MLP neurons of a small language model. Each row is named by its layer, matrix (up: input weights) and neuron, and shows model dimensions 549-644. Each number is 128 + 32 x the weight over its row's rms, rounded and kept within 0 to 255. Numbers have three digits each.
A block is one neuron, or neurons of one layer that tend to fire together. After each block is what it responds to, as a language model described it from the Wikipedia text at the highest values.

L2.up938:097113167088103083145139086163132141116108104125090181077183093162125048210136069116151129108097108107114154135126114146097127091116105154150148128163131145168082131106089114062184124127065122121134150132099137162132169140100142144146202076125113186112166119144114161100168086131122172090
L2.up1622:094109104115114168122126110148080147149145110165155118121098080185130139147107149097127109095126076146205105165109072138101110090180139123112176159180124111149190107107158177166094121178128075181117155097133091084141137168107126090147092082113084179152126119104134132116106102117110177128
L2.up2058:115095120134137176086113133117170154142114130116167153194139152118104191115165148163165112134118092133106091236108113122201119154127101093124126113115108134142158118093182099173132115064132106148124130125149150087140125114097122138136173091158130144086139126142140109116200166099095150080
L2.up2181:149110171134122129171192090086158114105116177140132124162105142074119136117099111159116168135124174131111111091074149103093139142115136113061117160124202150145068135131087081146132162139168136154157152110139122144142136141135130114153087217140100146049144113171110103137221109144059107097
L2.up2264:115093145098144157151145087085109111097135140119125114035114079100123079169155137160118144068083175093060117156057087172162079149159069104174138160110157092075112140131163109093200142166139088172135160088127082113150109165152141157128149135131069160128107120103128098148123154088105080117
L2.up2398:161106101147100125186158071127109101074119117104125116076108139140130154155127166080109147136102141061161084158141125149133145119159134133112102166174179085116163159193127102101094115121078089101135155147067181125211158133162110096161107106122057167112142108121075131117161134090091123165
L2.up2527:099114122096201142138101139058159135129079165207205151146086101130099167110101173088158155150132123093145070148149122115120138168112123147157061159147113116120128138124050185106123138133055120116113158179112127133076191154091130088086143053106162089146108116145127127130099104155127173107
L2.up2546:100127128135100133149123130086172145047148110190118071128186141144107129116137149116161145133143167153122094082183164176197103130138146142078135149139171153161066100109079172065075121157126101115151119132106145153121131163161103128131160143086181130099095091177149150080174100097137130080
Hyphens and month names. Hyphens inside compounds and alphanumeric codes, such as DD-114, C-20, D-modules, Deutsch-französische; also month names in dates like "on October 12".

L2.up15:136165116106137164169149194158103165068166112143068161166084148149076116124153114077097097099121115097047088122107124124135094133083115123107114184110064117104160095122099125122162165116135110166118126137169144124149104138024158181078123141142097127160127164166183088152147122130100101143
L2.up187:157084156117075157155172108213157171119089102140135103108168091112027169163132135149097132160057105076131123132097090055142087085148076076120047122082094153145116071128104111074110143105132122178100179091122120130117115114063163121079102057101099135053123140135130127144149100140117121174
L2.up307:134111182115088164138121163148087191148087129116142156115148147092139115114191082158088118140126160079181140165127181155057144115146096155160106109165101121122069138130119151124143139158155095139116159160176153192094159163163174146116104130098168120144181214201168107114158158136169112108
L2.up468:160151117134116176095157077103159201113111191064149127171104102180081146171133106153128163156143141133121114156090130140141146131094128108154176174111134172149109089151176123077136179075110124148097073153115077193138096141142124106114066169136075071121079135139168098136174120104150136149
L2.up493:154105091114120160136070125152132173100130087134084167155100143128095106138135119138101186154111104087134100121085140141090076129155110178116173107144135133113077148172060117157134155069110166111118105117143158154100129141133117172182145079135139112091128115133084105081179164152161096127
L2.up891:183132094097163173112179115160121178108156127134134143119077127162089147176175059135111189150063134135049105110117137132132116135149110126134111147155126142077143087136151119119131123129159125128130097124158128179145044171134079166110097122104162129175130108118196121136161147089112068156
L2.up1849:166096155104060111100177163184147171120108131178152116121165094197082134146129180146132107125107049104156104109073117112096072083176160155116142179151114067153132076056092110134136122109106136075157103098181176162146102093093118123125168173182148137193109164148164114078141125077119131131
L2.up2699:099163130131108198178152123132161137126140146159132107132130102107067183137108058110131131103150183095092134139154183063135102102117109143158151127101147161166115177188112136123180072128064123201086101113128135139153148090105143143160128075161099143117143148120112086092165163121134134151
Surname start after first name. First token of a surname or middle initial right after a person's first name, as in Rod La(ver), John C(sák), Frank Cap(ra).

L2.up89:097143090212104146135147147098121118167120119144155178110118190125134138089180088116159098108149112139132172107113103098115105120156173105084130165098131093094090122147158118083224142126129130166121116132157155140131124128168087133159147126059123124114116103105151124112104135169161106128
L2.up722:163103105145115111210060184135147113168108148103184170105162105128110205168132113119101117132139189182158158116076117117132117110065127125123151181181141161147145114096112140139145134071106168125098123185169139069158131078120142091144114137106158040147082118139099106110114147086133188117
L2.up1567:128113149082166178136112103132111172158136072138133174121151117133084149171103081109123123160137135160151124132151115113158110154126091096142139114128095120086129085147120168179079172124069130132143115088160143108167096149110123115097137172125134094094186151075091088161084127152131138178
L2.up1955:158166078155072178059123169126179086138164122120120101132095174111118130198110136137129073098093129089064143113108040180123126140123125163201102134107119153114103151139084107123140137090140110115167095152120100112129111156150087178100127176144152151153132130127150113219181162164102156125
L2.up2062:141124110068043110155164100157134144099126125081144171200172071139115094131163144135096092060158144149133132155165093088141173170173081113149132100100181107114133150152097123095126192176135142135174085045158155108110155113136160190147115130158157090064121148108174142157174158107184095175
L2.up2191:130105164118121202153114064057100105139140091106124130091123095132124130110169175159099178175122129122177151134194142182137090131127136133169102118138164187103192141068106136134116137109156098105170161172148128109122077133137120166092120107145108156200116153150097078116171068162065183073
L2.up2208:142112122087143127084148131161124114162132079129086143069173124107035159149122103136112090124154145124150099101145145154065122165145106119112174104130097094138169066063062108114108118143119130147128190155157072103142090142152099098101180157076187131142103088147122110170167137099083109182
L2.up2332:113092072123152173144141130184138050085134162126165080114120090130142142169071168147158128130077124109183140162117155163043123097059162067100143125113143059112135184144088144067138175137139171060144142141167156088139128153067134146117112161094126142087171141181117167179136131166106153084
Partitive "of". Mainly "of" after quantifiers like most, many, some, much, any ("most of the"); weaker on digits within numbers and mid-word pieces.

L3.up172:131121135115094172145184142136136168092158143152123187141136102126133157122200094183160148107165146155151193106043115151103109143171106088129129109152078094103098123109088169116150115101141130051107137128162132053120134152139165099124108129107097147085081118130138138142099118083118129114
L3.up273:106166161158071087161091098103090113093161094163068151126121138180054143123140092176134092119122179202126143113125114165145099135148153048132084119127145142131151100122154119099182160114149080135153053115161129114107198057123101104168082110145143164120108141221152182122071135132124121125
L3.up806:101150132157136199130108157205085131096157149126120107075141081176071181134183036206104119142113117121160151181154109165128143102146095146151142132121152122134118112075125113039127158107149131121154160138113139120093091103145129183206177179102134147128095193176071166100121149137090146148
L3.up1172:143110149153145162134191097142145123170152146134105055119174136143159114105206105142151123093135163147101132118082123140071137139146122104089084068168131109122168163094115151149127098070112091138177122098141098112086145079175122092125183181080139140117100152112132177160112186116149133100
L3.up1527:083171093083106150163164174158077086163119105192135101094107112183137119186091061165166110119109176135131073139107122126192135160065133165123158166134146119087150146150142089143125092140097138142132116105133129065103127091110102132129157104090114124130111080107155160206099143138107143083
L3.up1702:134178154186095140107135098005162154158158151140091159128136103146144166122096123065059154073130149099130113115093096190080100166159099172171150144124161121154070133159164152086109078138089150058070098127144146126140103101148133135110116128087142127114129132067105149143165114125119093126
L3.up1804:082089083142075121168098170126133146131130142179179096140124103102075137162105087176085124172132166153126128128136151132191149136041156234155129141146077137085133157072081134141152201112099098154148167134111149103089056143143161151115150102169153150188139156114139132146137113150166062123
L3.up1854:184167131127151178126211139115105063116169119101130157178153151131018227135120107139085127132146117152170180125167133157102153154111111159119184107142065119155108132120127158125101072105145108088158094123136116104109097166163147106147162137152169089107171095156148171200122121126135119067
Partitive quantity phrases. Mostly "of" right after a quantifier or number (most of, several of, one of, a handful of), plus quantifier words like many, number, other.

L6.up1362:111193108122099124111097180146120145149128113152086137101158130124131100066119091104111150111168141147120130165193100172046171154156126073157114080180075124172157142169123106158137151071141075132174161133131124179168112139119120135163144105110134204126123107151091146187140126118092144153
Word-initial capital letters. Single-letter first pieces of split proper nouns, often T or P, after commas, pipes or colons, as in T|ore, T|chaikovsky, P|uget.

L2.up41:160127118091103097105171161059116102157169127135122090089128169094128146087112109157220136113140137162155098105127183029165090175107081121061164153122146083098087122075089115119159109068137127131149151113176162126119087149127122150126144094141122120174163155222128153110144115147147076152
L2.up161:125145180135189064162106182145111154162073186114131081108136102123144120126115122091086118121180125140166137145077107186115102135077052158093103111159140161087093108100137125105118130126097061136163093110123112114173113125174098079131169110126141194130152080111102198095114125108145110126
L2.up612:122120178107159140127119154157109133133122138146135083122196134100149157109109141126082115115185153148098131092139151174141119165113137115192106098141133127116116101110155133125180096163108120132125159145133110140138150073111107080198135128152093164129152119110152169114084139094133101145
L2.up1005:104132113173124071111159116104173133112130154119046097135145070150108157104094145104179094117114097122133144159096124156103131130111135160076186061141117063113137109150125184106140166112085068104109172177098105054135129104171062154176150161115087085170141128135128101135105086128168116163
L2.up1206:111106152136153169107145149033166154151080147161180148104168195148157150147106130156118122126182144081149101105149181144123093120097063119144124159108135133124118065183072166112124110133125199122146132106134134100120137147131098173116109104127138134166180117104132147156096125111193154157
L2.up1277:138175095122161125118068159167100106170111130089060141134088103067110098141134135059077159104116116166086137159107093182177165187152094148121137156123121123097100114114157144151150095121112114137088177108155114112162173109174082103173123102114114110134109117096100126116125120082145079154
L2.up1326:185150088090131110149089155145100176124143152145098203107143136142117162102107139169159131125116090072108112164175134164140104177112064183108127116111115106066128145161107155098173163166106125111081120095097121170109109078113115188133103154130139147159119060133174090118160094131120175176
L2.up2230:146145111117139178164129178171143152127174195109085140156170142125111130140104095118148171098192144153123086184162113188178137144123140159117081112201105147100142173129098107098140119112054068140075173124134067153138122098167123108152103156117164140078129058087129131191164120150116085211
Paragraph-ending line breaks. First newline right after a finished sentence or list or table row, ending a paragraph before a blank line, section header, or next item.

L3.up662:139102118117116126139075167129133068131092082099114148152132137089096072112097117122179099081127105142135196134137107123131155083117128148115190100101180072114121160131123162060149117143118132147175102148114143119165119146128173135099150094133126163147171164119136088106161111134145116131
L3.up700:107085188193131095207097145056150138125137155057095075097097119091150094123100138121136118139106119113091151093123110129124223106109082121123096168141107113148158161101085189167147102095120077166153126169158155165111188087133103137182136142152063104110115132120119119134068178135173065117
L3.up856:111055110130110144173098124136161136133175123149101102112155133132184154078147097107139144133138081124138173116117140135106153161073108153087147096131114065126191138181163158175157091124177132065081157083174112127142139081151132073189068125109188106153078137164134085148163168134116105149
L3.up1200:134124118071157110161092131123144087148109105149154116116091146057124142069112159146103095148118115153113163154157075165107150067130141142156104053141123114154089182099134167177079166149125177138094121070157079129113089089140113176125097089144098121137165184153112098136094120164090147072
L3.up1254:096154150169142125129110104090155099114130117153084143166096140132135137108140137154060129156074160147125080180112125135094138154108125127143097111168129123146102136148112164107167103122144138117123137142255096184102132111139086087161086171102106181120120157128125142151172142137108105149
L3.up1806:072100078118096109133124132184123095098143159090137137127160087165147161159134147087143073104131133149169098115075207091136115141146187173164125148130123099163106125082102132153143147050167123102169172155129098048143152139086131122152139132150119104133108126182164076160125122112163145168
L3.up2250:133106081121091095102037171130125136089084116184108109097115141104139099048157125118152088124112111149069123191138137148089143122123081093107174129102134098191143115101094188173212137107085161204148152178133117135154102148146137137175172114127154173146138142090079127109073134085128113107
L3.up2414:146133156146121076181074151106107127109108163142103116154162144076084090141119114136061105140147111125097150116101120165135122090134127091131137083129109118176104134159115137132163141143164130201165095128141093099078173141144138106146118108083159184068129107117112029136131112107134091129
Determiners opening noun phrases. Mostly "the", also "It", "this" or "The event/word", opening a noun phrase or clause subject in encyclopedic prose, e.g. "convinced the court".

L6.up224:087120071110108180168102124165124123164119080177116144141158151129127115198129100131172101092097137099129177197183122084152076105172147150041163174187171141137109114137079123147108117135129057067073071119089093140126115176137131105134197116135142124098144192121093146112116105157218111082
Mid-name punctuation joins. Slashes, hyphens, opening parentheses and quotes that continue a code, title or name, as in 10/100, 1-ton, f/8, F/O, Song (to Me), James A. "Alex".

L6.up1007:148102096115161198137130079107146161124156109117178141109081119129155119130122184114159166053105104176092091121191139160160108210106131100146110102117152141102083123158128125163108100077101082132130149087124091157150143139132150086170104120114158139103134102128093111071073099180150111100
Month names in dates. Month names (full or abbreviated) inside dates, such as on April 11, 15 April 1868, or table headers like Jan; occasionally table separators.

L6.up2804:157163153157116147108120106085085168155131176195106156096118130151113135140161150112119088099205168104194144159118078152122141062163093131177127133168112069119136121138113128083124107160115172084093120138145101132117080091125144112193174116135148110103071125190131106155113071155120123130
Words expecting a complement. Nouns, gerunds and verbs that open a phrase needing an object or "of" complement next, e.g. the use (of), the presence (of), obtaining, picked up, having heard.

L3.up83:181108074183166106131141156131105099164088160162122177139159152103142158153149128162139151151148072101169119120067148099125115035128097100166097095105102168147121116077087155121124100092073129136160118112110112074102157180158085120183141151076106094119079123134097156072073167111133123093
L3.up199:089107128132143146167099141125088106131157129107107092151134109153123150151119093142150119117112100118127089097131177134027167156145089125092151172080183106145119091175145069106146146101109154163120142032121053133085101138159123136190126169138158148136110134106155120117070082163084159139
L3.up1403:143084090164133124119115071132139113133147119141138114167150200134142139098123152193089077177166095164146129063108102116096133133122140088109086159107172111119076101082124108153141109111113107153079158087135169133130100146157133150172090050153179121114138138124087142114106155083153154100
L3.up1464:100130067100146132137139097162164085130165154141203173130110100166161126169131177176130129061159140089119130120097134073097115075106082140112174182161148140112100091145098153102091200090186127086112171124149139101099143154088168123166100112164138149063113152192158176131160121107154160089
L3.up1573:100120166079137164093074135175153139085151181065153103098141170145149147162132129185101128155146125133083163121144099101104139169128113146103142113169178157163068123131143160092136136124164093141082130137171137087108075080129142111170200116105177067063092142095127125117105112068173141133
L3.up2511:135117137147113125157068125171159124101164111126059096122138136110166162177129124181063143129099135135152142133148082164122160148050162133166170170153136189162122095147139147114136135114134102105158160092118131182075132155117149159167091139149140154089111118145093115093144171116152102108
L3.up2713:139121166079115123109143136110091127122146197129127127108148184078151134185132094150142162127112186144138144160134151163132131149127123167163130177136117121126114113135164147125103164123162100160151149061149151204073128146155177165099143079187146139157138080123174100139104180114074127129
L3.up2724:105123144149142111092116140153175137148118125148164035042132137144168128107160120111097119112091130086083200107086085130146121147115105157141136129152136106122165150064120088127087066132164149081104130115177190131096093123153071095091122135071100152137146136158158153122152169116098105123
Possessive/contraction apostrophe. Apostrophe tokens right after a noun or pronoun, mostly possessive 's (state's, Turkey's) and It's; occasionally mid-word hyphens like close-up.

L3.up883:154120162131113169144132168155113156065120096102096118109078103112070119082144108170077079092136109131069133138121161188137149135109065171121232101150161097152094140129133168133134119116112124157098104135097125120108139090157199171183118111115077140117117123131130106197101134074072134118
L3.up939:155091092096089117076193160098115084043101163136144151114117090160112125102126145073167146136140163134171085140095158075154155085109129081117135113073157120150057141076090146155137079151158157147116122076067118135117132115084195124154111148101148151150136171111145140160177071100153133134
L3.up1271:189186149078105182127143098113126134086160115175054097090097129117109129185128150132127151104132118106146100098055122140114130157086120139163150104074116167144122113095094130136154104122098068133125152142086105128105144137107094115171090135181087122098115131109151091146100158146072095144
L3.up1758:139146143163125100139127163076096069099161147149160125124123128137116143074185174171109127126097133109120108126132107120145149159073109093134090163153135134105134119118118097181155115105152145123093136113045179145113103185192115158151117147153163125117081173146108116135103099148132191112
L3.up1793:173083136098115165135113164144123135077137144186103117151114169157115153109097139196090132107140160101121108107064123178143112121133102140121142170115136117132080142118087119150155096112131077159114107173150122083143164079150133133156093131110116090136117145168121127141185168122124138116
L3.up2065:127137096160105066116149095173100091182067115125095155101131137196108113095124070139116090089176138097116130088148066176149076145113094180078078168120096088180151170112130142127141126095126110149152119141110127109126091065169224134165150130168133162134081108151088100085147124155157096131
L3.up2264:137124172115123092141219041120075126117103060126088101128179126141071144117116146093089088091100078112113125120132097114087144067092154119071185144155146100081108104070121150152110116120153152078132095174156132123111063124141158142093176147110158164164125124172194129080075126160082116150
L3.up2717:099167093143112122131129097102141158152080131132155077142193151123092113157115102135069127131161171131111116119190170139068147138157119133174078126088130190122199164161144115135200139098066127120121097161124101054118135080156184141101077107148151085136093104183154137106179145137038135126
Capital initial of surnames. Single capital-letter token opening a surname or middle initial right after a first name, often in lists and sports reports, e.g. G in Gbagbo, R in Edward R. Royce, D in Duer.

L2.up36:117191154124109136121133107106129162117121126127097157126163100175078097107155130135076168131157126172161117154144138152085092109078140133155126117115143180195052108112144083126149157154154104162150152119080050122090066109147138150159130103170138105125107062156197148159127092160116209127
L2.up270:178087135168073150127176155127153096142048129100106094126127119114105124139133175078126085075168138152136146177051178135138143084078138121147145180204120160108119098196135101098119099129092111124135108116150139106116164162216108069117148092109163181078088157084158122135050097077107141139
L2.up465:157124136122176198151136122085119105069080098141191118131104145159108193165136146136162146129112157130203118167100153126105148133056127102117145111086144164198109100151074164112157120114188111078174091136167180100169087105169172135141051106169174136138146104172151132154088117109092174107
L2.up703:114125195145112086156131128133176101113116142076134089136184133084154134147180149113132064181090143124136146091130144148129145048102085156104123137118161127120070101119140071177128143147094121137149161113075069133140086093131151158112154091152123149105089167074113167066054169128113104167
L2.up1068:103126143148099117165130115130160125132154126108092119131105138134155109139139085143143096111113085134101110169146118126112136158112142089131121115123152144178107153141187131168109155123134077161107176109158139121078125139130152159108145180069025132134108083174180136129120115128108119111
L2.up1140:095097167136133159120066144142068118138085159124167129095161156126152099139096154094077083111109131113129096091123133175144138093153117142153075143107128125136068142140148103144120155113159158145134163112049126084128134100129138077102158120124102094121079105148113146115156135157163204110
L2.up1275:151164158165152154101087144146161156152113154126191139100161109105153104138100191082097154094126163182081179098119117169151161065122146101133106181083090087135174099115077148100130146185114122150124117122066056178118152174134112122160197123143103095123081103149129140194097099155128154115
L2.up2704:140122163143153119154122147123125148135059126145096114131119107077159185106119139096090138103167133108116154132125138154102092082104080125106175159146179171157071115127145108199154082149120155106193142095094133109164132133102112072151162140092115143107133138157135157147125133112106082032
Clause-joining connectives. Conjunctions or semicolons that open a new clause after a comma midway through a long sentence, such as ", and", ";", ", with", ", which", ", as".

L3.up543:156113129122153073113095168107154088158093112148114078160166136138080155115144126080112118123096133151148100109168118116150070120182154111197122111166098087158168138106150108195103140148146113206138119165109141075139133158105115149136172115094172124145094126123105132112128087199153168125
L3.up601:145119123120165096080098116131146159146134068167173166139120070146102105111117140078105136114150158104145138107089154047134099157111160057138108091147125123170125186105136159118091156110168157116105171094166184131150114115110113088111054151181114092166098126164170101148104164153135147158
L3.up633:100193143108174124114148108163116089132095171143142083150174147131145128121142130085077074151165123150093172086129127078190146145131162157068150135100089124121108088136146152140081135097111134186122135121087113146114163185154136139124189143109131116146103145137138095135120129125133122143
L3.up895:135104114171077112153103108135098103157206068116165109155121111128120077097145129113146090136176139156162111177157111078086120133217159160118113153165144115099087151139129112156141109110136126134115079106138139143150145154093106157131157138160088120083144065184111144067114166167163123138
L3.up1360:073169085084087176091060160051163131091107094103155144097130089058133099154210099127174135130120104188106103101118049147094176110118143118123163153149156069139165137080165152146178165114145134145131096092160145154155139127135151148135152117165129143122128128105144175154125127091122068140
L3.up1420:124106114174151149168095166100143120119100156132055115101100112067143158165091101170147153077151156136120160102149124143110166107130142129162204118151133184119140134152142194057127079150109136120116152088181148058077132065098136084110124081123099178095156182171150088145152139111101118091
L3.up2325:114199127116148134094092182078140085068146094101117092139113090088163151113139100165146160137140140135088126094066142070057145079131157148117148106117097114147213159102170084149084124134099065129127146133155126147070107111106174140119066143156123140091146159147127147178154193123090124155
L3.up2723:096162168155128174137125127116163097061112126170130122137148119177057103112160149167163166078176165147173114126163095134110176198141150117059116051139084115129168121134126147082086161204114123122122128124166147172135177198104118092141105137133116162107105048161149131122081134134087108104
Month names and z. Month names in dates, usually after on or in, or a day number (On 29 June, In March); also letter z / Z pieces in names and words.

L2.up729:153123126201139124125130158098127111122149135153149168168141165131112095183148142108060099141078128162154114116140034087118122136136091093077125131135161115157163137163139215074097151117125120127108138080125166149164177124089141176171155174141143117153135147080150165130108119194148135109
L2.up758:118163141163150073093089125154081102146056133063096137140134161150125092124109105141124142123152134106148124142114118142082149128166110186098114158127154082130130102163144205098103141166108130123101147106107189172140091209152129154150163111109143113143146156091110111110130091123154119097
L2.up1436:156192124106140124098115151110079129141155169062089167144182219139095105149139097105123125100133150108086112082124116151137159162144079138099128081071121142140127143158170112129148176122113070081164131100156085101144124113139096185118141137130047148121148077091147149116150156130144145145
L2.up1910:093134225082104083149076115130174095169099133116150127143064099191066090182158107158122126107119093062129147129163113166119175145117144156129125113129144119135149154148112137155132181149130122181124112143149057159123140118107170141149117131091160079145161094130159105133119081125129162073
L2.up2103:141122069098045052108127092088142168146118164202127125104116146165158116153075108128112164095116128163132158166132120101098161138145178065101130110163066131114106138096170125100137104159095197049137132107181163124132060166156058086137106084076152139114126116096155135144098120153076216152
L2.up2142:153104156121148169163139154149067075132115100142109115118104116102175139133166129120158110112134149174103081131117122117224140101125104126164094183145169094103115118092128158083133119165163176158138137074115159086087096080185147109175094122174185163129081084106104113129121127075127107154
L2.up2434:124060098099116106158078152125129116124090180063080122104102150101128061106183163161137119053107125078172113104097117124154098044130106165115158105219167124101106132067131140128107119127073111147152141145144151160160110087135146160166133139126124108151052157139105168121192135099117127087
L2.up2710:132070097152134121121147079123184115083148101083090172122117108153083119146140129208149118117075125120131184104138137205111113133130095168121091082184108100136157099129095097148106093126121112070175144083132131166117115120128109182157080098136116125121075190150094138067149147106114102124
Coordinating conjunctions in lists. The conjunction joining two coordinated items, mostly and but also or, &, as (well), such as he and Martin, Fish and Wildlife, 7th or early.

L3.up575:125135153144111158144103163115155117161129135124149167097149203143137128159169118142146108199106138143133114114124135093133105119146091097097145117172078111156142094105113138118134138104150145153135075170162126127063185108135157121115148077120148085144147111097142090185106145178104157126
L3.up1370:113095136184120140139099196133058150129154189122195131123159159089180131202180145113166108095187106110146127166143152127149139150089101164114127101130143143172126125104119136108179100152162059091161107117106151148058118163074114142091159082097130169122129107118143125159151114157150177171
L3.up1491:149168161165145158104166072135190152168114155148124050115193205107167146152117040144119103058111114127124119124171141101130074138160064101114161190136082144121182134144109145168148127132106104093074115173165078129117147117150108143140096125104132109142129122113221095164096078148140107138
L3.up1678:130178098134055126151148111156107150133113112161095157141132153086112152144105169123142046116150126129105234191108117133154169082125117128077157132115108099161161119176124110173163125135147090160150139147169129158080213175150080135150121081126117157136114160162080138111158075100079133104
L3.up1700:065106177176106166155156203118119172148134184174179138166100160103124111153108098123123126110118107112083077118147101173129154164113148169069091168179140148148132116123143118156142152134113092097106162097162099133144109124158099121090154094148119114156127184133140140130153121151149169100
L3.up2100:145047118155129090085160125109104135141130117134132110140127125136135113176125119087082109071134168164132143134127140108131141113143018122147135157163100120122146128167119156086120153128088157087150084149173157095116139134158118190154124159085054107091157133092108148121102120028155163132
L3.up2200:116140157201132121145132165116116071165134167143155102183107136127120116162173096134147127132156128121117183113125139150125111099144148094177176149180119152127148128128138124166140171128058166119159075139092143143095074089088130101078194178144158079116118107113141152125179094125191089171
L3.up2335:163175137083117091128149211148053140183109107136155126135118129113126100145148083120093114107204111121133147114130141093092140210168123095081129143124121123142106140109121148127171104187126111064173144155181128127049170111125084108112073092091078184106108156163097084158114160169128161055
Pair-joining connectors. Connectors linking two paired words or abbreviations, like the slash in he/she, w/o, F/O, the & in Ratchet & Clank, and or nor.

L3.up767:104124165112131187143081106198082129106160104140056111100118156105110121109158148104116129092152173133123174143137067117146176105091079071084123110121165157114159099065069134161112113200150146122135115108127121188136156091198140169096149136124134148201175125172106127149110179111110128159
L3.up1287:134104119159125111181188119154102128075141096059123119157045152137115146167118147082102143109129094138126142099098178103111141123149168126169126112149143130101157085115118182127137138094140085165181172102133149186109118090118099071119204151092106133127112136125134157177034080131092132075
L3.up1490:159078117144108167123096097102129150117149046166169057140056108125094093120131168079134063117117094093121099148127109153091184107173177107131088140152151126109167121112083111136122110093083133071114117095102139110131144118114152137148195115111110145107136163121151135157112119108113144107
L3.up1823:137078158091114089134108087135109181091113106114115108171160165109110179143145176052116081114154078124120121110099174095122109101119137105155143137154133038067124118122141173066127131147124165147113087129152165090102182096146087074122124098111121118074115130149106159088056158212109215128
L3.up1860:107160079105127127111170140221148100102082104126121137105145099144125137091140138139179127138123142115140132108190170113075145166091129055088100162136135108110073108107128124149102125157149085052067129137118122101119117118107125116127150118152155115094149109124121117143159159144100148101
L3.up1885:153081163148111158087119109165152144210135136133085099195160162142142098089085162187161075101117124106116193206164155133116150102133101166145138180075064106144150101130093067101140098142104089120115160066133128193118166139094099101107119102166180123129144070116200111078144064158120134089
L3.up1994:163094183107098176104189131158154113141067083117151088166119152157115145127125167087066150130160118122165134124188182167157120117116109071147121169152161083122116123105153106114108095121178096137078164170158141155149093113102151068138174138093153139114185134083143050128082131128112105100
L3.up2435:086158111171159136123053104095132111118135095111061105113099136148161103159080161150077141122146130146108132200178132138081120158168075091101108101152138134108164092081093119090122198132131140088131170146137163114113100083096088177132113140135159175107147137127124107093187133129124141123
Clause-continuation connectors. Connective words opening an elaborating clause after a finished clause, mostly "with" after a comma, also "to" (due to, led to), as, that, when.

L6.up2685:139126111131135181097095096131199124129159184101134148177161068129148171092114160105114143140172160132099175114150125056083122098112107080155151114107093120116136124153174117120120115130119206156172068136115105096169166141176109116113100189109108130091088094140109111096115159143134079113
Possessive apostrophe and superlative setups. Fires on the possessive apostrophe after a noun, as in nation's, league's, Christie's, and on "the" or "one" before ranking phrases like "the eighth-tallest" or "one of".

L6.up816:101099166049125142141133140146144155081119112131081173117101126143095141117133100177167099103135127140115071104093070051129139091095127101119140131156085084098131201130158130114166123115093153161095158115166136140149191169108153134121088095107158197126121125109162181096123110161136093073
Partitive "of" and numerals. Mostly partitive "of" after quantifiers or sentence-initially (one of, most of, both of, Of the remaining), plus digits in years and table numbers.